MLP neurons of a small language model. Each row is named by its layer, matrix (down: output weights) and neuron, and shows model dimensions 128-255. Each number is 500 + 40 x the weight over its row's rms, rounded and kept within 0 to 999. Numbers have three digits each.
A block is one neuron, or neurons of one layer that tend to fire together. After each block is what it responds to, as a language model described it from the Wikipedia text at the highest values.

L7.down103:490515553536500461480489532464512499458558491475527503502513519505450504501505506491477443501464457613466516447509444540469518473529547504485551425376519495473455476462499470514526521481449504489461479512524447435529520478571550561487513542413559551482546496508479544469487493583537458400552435570559489448490497544491503468519489545533588432544521512525419527437551573493485476495545
Responds to: Final word pieces that complete a personal name or place name split into tokens, such as Armstr-ong, Stal-ey, Memph-is, Sar-ah, often a name repeated from earlier in sports or biography text.

L9.down41:488534475435491521517535437478457525517541425541535501554515466482513502503497489500443564543437487519499475473480508479469442427537470488527509589557574431472544502540586452444525501541481570514533457495521491493423550489523508515513473584548518585530499610467517475478515500476485476502568484485477475514468531523512533470489498519519464539524470455552489432539515576511517477517576
L9.down94:569543493520508480531501507496513533507479549481490568464423491490488506491529476504549565511521478365509473480518526505492522543477505468476495568497472547468459506500447537528475525523439573562490459486459517528473476466494406445532430490487470513594586488458550460522469454544477572525467515550505428458517510540481477403461522514510467525472517473466527510496500468461587466498523
L9.down151:544541519526477432520441566510477486436551452529549553505473485429536450553564502550517423469503471417550469551591553595522468516521552468490395508518544421560425549515445575502487502484532485523504525484421539483510477442550518427487485492567515542467513535512470482444470555497544483494527482524500495454521436511520509405535515439501472456473469520512428515528498489430522515515490
L9.down205:444449498513500520528492480499559501492494545473536511518445506530494508483552518486470538451561465454487484528492507512456507529497485507439456541458492515524526556481568514588487474449550465547553555419488535507546466491561557480483482490519446474478468540473545543467486497438474523518520532508560538541543478535474541467493515468518490482464494445478465521509509532519489485530553
L9.down209:521500517517497504411477534508461539514478506537437504468472510538423596535455510493521545518553593519536498502504488480488468552546465494543547545574458488538427460496479513506534514476549455430536477480490467518538572535598508517469516454447384484506499493513524472559495484474499481546513474422473437542539567552479484479482470550489524514514548430515457525514484574559487566458420
L9.down218:532529429534496443523454542513478570514512544482474507495508495411538517554581473490535496547502509489530591457484538490537448425468512482493563489510463527554552577530440466545490500461489475531522511512477531486508473529393448530570531497434493468483528409442507481478484582469437530538483467470491480488536492445555461532486537411501522498516455559451434493518486539416510582453520
L9.down302:482544547512487525466512516493482527501479520505532444467539469503568530500461530446514485506576562458527483449512476454536418527551564512526471490511428532492519457541539455574610558548482507487476546464525437561474490483501520529534491545445477520545503469571435453523545495500621511451437484500546441530510430509546500514469495609488515446524449560509459451410497443429478495530549
L9.down492:439381536531504528502543533500417547515492497533439527496489530529557502508540494556542479471465543527441451497486505598515501581544474502494445520513552536491482551491476481512528415477499469558440431466530462474569561484462540394499551488528509532456481498444470524466446585532535458536438502532430565510539540501497489546493518522556463456444478584535474464470464531523538432432531
L9.down532:535460524526475536538573535589479493438447491517507553535480468535522541572520454515546479488544550515516457489522463523434528497438604495472517532496519473577485456469480475517515515501545440486631492468469533439524522527505522521513469547499472495502502487499495520482437535441488456541560570511514502462564541522478480499459423446597503503479526531450525436496421521406516473546564
L9.down547:492475503454489509560489536428514502488470501494478467472567507564388585538499504419454498553510491489482501502531488517561492481472560469513496419493517568466503491531437481481516501469423473483443550513466465498520551535423424489483514514474541455571474566470419488523501471531455491470490497447564489528439470494513544444420470505467535527511539504448484537526465572458532542507456
L9.down658:544496465472548469537453529541449522548525443521526462451539484487522472487500475481483509459472511455503482471492493507490478447480522468412420516471543575506545472505496443471510536486523483411481498434505445597519492501451527464462569561555567507498499488457485548538487475459495506494476576571455495485501471494501418508438434597501550510448505511501497476531498526492506540511558
L9.down750:485550566447469445531481511465538444405510540526500495543496499523513584581516542468571499512529512538485434476505518582436485506473536482412456479448493550434410512418526479531515544434535542458523507510466414467533496471434504457516463567452452513529526455476523532516585500512551498433509492554484521475509567516539505492472442464504463470513480420474501462544503528472485481475476
L9.down752:490524524551485511505535483521549437499476511583529520494491522516415410456522506507468494538580507519499405471533531541516526387486450517471557520575467491479467524485425472542484524540555523483445503455556497547399523507518498492468503519547507513427499529468502510471539478524519446406452495460526464529571428548479530533478563469505476556530526539485509507436461544461486534519501
L9.down786:499519535499604517518537509495478486528528544543574478503489494471432462501511496496544520519532472488523484486495530579469535464601543488470473415501466492486561467474481551478558504513526511493500480479489528473522493438519465498517430523489495543492492481537542520501485522566491419521543459511504466496521482529548544516541509548434506466543469476493550557466538487441429495532539
L9.down840:552441518422569542456482560442518517449488513483527536520547454555490625512495402507526475426464494495529496518471525495429441476494476529516435441482497507456571525445510477547469526465468426433516549453552525452506490505506497411499497527562470509474528444542487493463494479554538462591488459457454487526500449447512522508511561571481471538544539512517493465503495472476489494522510
L9.down857:569573497505485443478436510553490535504489428485499486499503518512544561515440497488427453531548492474571499575508449481557482459468485434506531459565449445546476528450508500471539533538475517526512550491506491492577565541475511551514544503504487554466505508495488492571506445527537490533415541509460460512508442461503453495511461534459528496453481416477489484482512546505478503541502
Responds to: Middle word-pieces of proper names or terms appearing again in the same text, e.g. Holid-ay House, Rudy G-obert, Las Pi-ñ-as, Catsh-ill.

L7.down347:491485420479491472518504489482492593500532537547441464498502546438509484458475560518514453564483422505548487534447536533555526525441502528455534552612488473416391456536517457561496549519454479492467499501501542545508468445468510486493468468515527490484528447534509516567517501496544526563482463507500587519475555540452507517529491555434489560477484548479518505510467476558519533437486
Responds to: Main verbs, often the final piece of a split word, right after "to" or a subject, before their object: understand, tell, teach, see.

L11.down135:506495492456511549523514438542497482457422440545508498465478504433488596505491494459429471508481510500509461508581488505593436481476501472473538549556480449451546493463556487452463509511506452533514569492529508519565569476459497529581413470560480486475508492523484507424546551485517532493469513477561555532487519477547482534510525531547524533496496578517483516444496425512495512526495
L11.down221:433529521476498474597469505491456564535601500452479452434489527547529553502465489512652514487405562560481431483480441498581539469486492493519531528535542467543530535518529516496527490501503482511493560531451531527498447497489541566524471508488461495476509485421544601527547469504553501515484474491507474572526561496408564501542523462498443466467409531500494556521453514472490444524479
L11.down282:512502451464529471484454501511526434443405474522470458443447539494562508453522559534501561483484528549425547448496560520433527497507518465519494425535459444480452496491540496495532497465552489446486486498530525581435467512507544450609483496547514487492524460520490514568427422551455527530466464514511541528448529499497452506474521499500495504530525526474499578498488490482556434510456
L11.down364:512528533459492491493533559484461477507501511503571485533499630505500532498517531493514452514498526458556484515532519512554434502451473394486460508404449543531529483536563568540499458472470529451521540502561607480480552546487480496514516506472438529503414437544499467469536471495523516510474517544516532513478537504515515553468574543473528463540520551508575462462534498534501513411552
Responds to: Opening pieces of words split into several tokens, especially "al", "f", and "turn" before a continuation, as in f|alls, al|ive, turn|ed out.

L9.down9:530541455489489510485410468438472474527452433439509539500508481414570560502505592478487500553534544505538500518516482504496542546551557558501429527487479493496475499560513479502459428515514428510488496400448462536444516433518497488508555577541517517521486470439479448401539533460480470448495466501524452448568553500544506451528468521482529539518511456496517482497473568436513409556525
L9.down138:618522530508521521462471557477503472514450486539493484449441441522611526514466470449453509489482444510471540560527485543427427439465542441537529469424444573492512499465518454570571526444413522485462539563489523462489523476477497517481481514527506557532494517449500463516528436540524471571415507562537541528440509468514522473556422519514534445449488478520501483444419505495531441449507
L9.down241:564484496520507596459460546451472475454566511492524542499520476500433433498498454514516459489503519526504496494548495492487451535571544548499515404523646499482494506510505526513506493468491514559450529497541527498543457458518540524515564521465538452508423494509513486473553545501486453435556542574506460437502486520456553536473490491595494484541524468502473552543507505427500456447440
L9.down256:522568551539495517594456464494464505487483517520501484453469480433478474499537531475512507541525505537583505481536541532455493444547550492559454524536492512529504481547517512460515574509548578473467535547468458400500566496471480540512406485533506504510453536540432490524498538534471498496543520476511458539561508500541530492432500448524513491483458566430587492539509488508538465425497
L9.down340:541470564574499483479526450461443557526476481485498451496490511478496526454494508446601513592496457503528374572498577492483578419556532372510506493500519504494454513570521501507490532522567513515526498502483537544509509455534520483496469435488465466433473467525520484570452540462484574502519582534440424567540592446489456510475458455527508539459526437516472412484489596543533515470429
L9.down399:476474447444520438542522415459500525531469509506433488515488517566533562522427482497489517551482489518482481520533489523492562526461526534472557556458456505547419445576500506541501457480508552457541482440539473512507537489487473578525507506444478561484530439545489491516470492496480464578486527444436547517485612438494516434508580472517508501449544473576490491478476413533497547495442
L9.down483:510524528563579544472515536561516472572467480547514520435514428489518497473476545532409484586496494445485497523557604566441454522494488477464497494542515475525492505434500490484505539442507477443490461572519486487503429516545482545532530492515497546503457498515495434508408561500535491454518443487452491496479499515526515549422517570577444503425484451508445539452536505492565476576493
L9.down537:553492475507530467465428481554506546473417485466522528492473549518539485478458492546470490418476482499447505504506434512525474509457488485488580459463510506552517432505531533544551465497574506536486519460567442538453462488478475478463521485498436519502470538516533503539521463520449510502547551537514544443488524523472521542393515503501562561434573500515497498457578422525469507501491
L9.down622:532557457553510495560518496551526466515532518510507380417452546522515473580451487510558465457506427446504438461555484532520492511513513411492462478473513490448481530470502517489480582496528502523530516471530574552550535458539517535490496516476510468535418515456511485535497495472492568481471502509478571478546468517514442470520534570440451508507559533481549514553522514451462491532507
L9.down712:523574577515523484488486515508503516578447560478564465517473535487507436579480495521524477533501431573469422427481483531477525584537577580478548500494461417479544467493554549528505519510492479508519449516422591497531499498471457508541494480476482487547601521521501555455530546523475562482522519490479482482447521493433434377472465505516510523501512424506489547448476512469465497560535
L9.down771:446457476512485435532524466504516490424493492450482519499444499551500494540473536541462515519492547489473417527439514542507484513463558503551499457436484536559462408458397452584551506477503487512467541472516436504509508445510405500522493507468399504494527495477498514558510462472524519465490540450491476592526539488469505510506510512435469489539446489613484468479507372548483540528494
L9.down805:430492519499580506452484514545485557472490547532559530512461559518507427563516496497574549507488506562539454500490476483511470534490542554556469477543494497499517528443587465391442511512520504454550594466492472504615527491478589488484514440533512516481508556518479529484455459507496473442490527489442513469553498546511478476522515448509583468510407451506451516473489459502497513490521
L9.down816:456483490498493503472495538534466540456481522520554527451494541456473524538506427460543456552475469537519507544399544458543489525446470490514473586480528489574502558500521427448447500464542454434520511527520450557530468516483468512536459428505515596489482538471545420440573501530466545459458456510528493425463521464499568613519502520496523505455497543489489548504488486573577515469463
L9.down852:558449474436546520466461468545533545487421441508526521492475476563545559479432496553483548497448544472501535506491513466435525514488480515421530585484492491583529496476535500465509451461478499526527524527626436462516573529484506534489492491503476486507559550538526532482450542434514462578459452492468474520522582535581487500476531541484509449501492502474482507468516465503600443469491
L9.down895:479504518530435502558519471516533473453527534506520527504547489455467487503506449504452402522461466534554457527458418576531548529524516535421509512531506527459555513515511500516528470512454530414452439535524504587477514466447471497472475549462490499534467520537489446518494467523502425461401547532508499449522565504489510443486525430464479513493490557535466548535518450469439476530468
L9.down969:465466527498547533545503543478448504556528547482529533532558522549562523521487481458570546521550525458532459518461470451532489573484515533483488511506406458469426520496504434494509485496510525495555528563517511529463494455482470523496512444467506490442498472538502552584531481498479461575510494457490601467461479465540456465550509511494452441534463499502528478468530517511512462499390
Responds to: Main verbs, often the last piece of a split word, that take a direct object next: depr-ived, resc-ues, attrac-ts, plus making and leading.

L11.down462:533480527464522453508509459572499520536410491455482496423575543568626491537515578534513553440556557488476516500541492552480542494414505459462446471556516517562523530580519455565587529475507485520532502517489461480509530498479487486453550528536431438472470456439479442515507514514477522474499514498443423433521464524503449575463441485532510450484502540524541505483474474556546495533524
L11.down707:490478530464492487507610484466474538489478476477508532550485558536484489481493481442482469482517541502514448490515553540531478462449543556496522505511427506481502482467497507458508443522472499537464506499447474505523437543503454531516467503521510459500484442452483535573532513551445586585468464463484512491513503467463446507482521469498462454474459492473452569533512501507537447494489
L11.down741:496508486566474493453474449510485511467500539548453482441446470508466463496543462464575473590544544545478486468507447514509532530466489503569534477538429558510550472458480417456407458544467565605498485520546496445474460481458499442467497550475582464441502474482501531513452480510464476492486459509554476461494454515477512532518528448525445571481504578591497497515537477495515500533514
L11.down828:497548456435515532522497493555515558529550469546468517485509526578515563481541421483523516546520543577513484521461531563528441457473452450398542537467502513549458525499490513531505498522436533469488559472500523429458460531507520450419555530525461518511477482500452507491476481472516492495509508538477489494536518529524490485538563495551455481506538530453452516502538501461474473568534
Responds to: Early inner word pieces of multi-token proper names, mostly surnames and foreign places, e.g. K-ap-oor, R-od-ríguez, L-un-sford, Matar-u-ška, sometimes ordinary table words.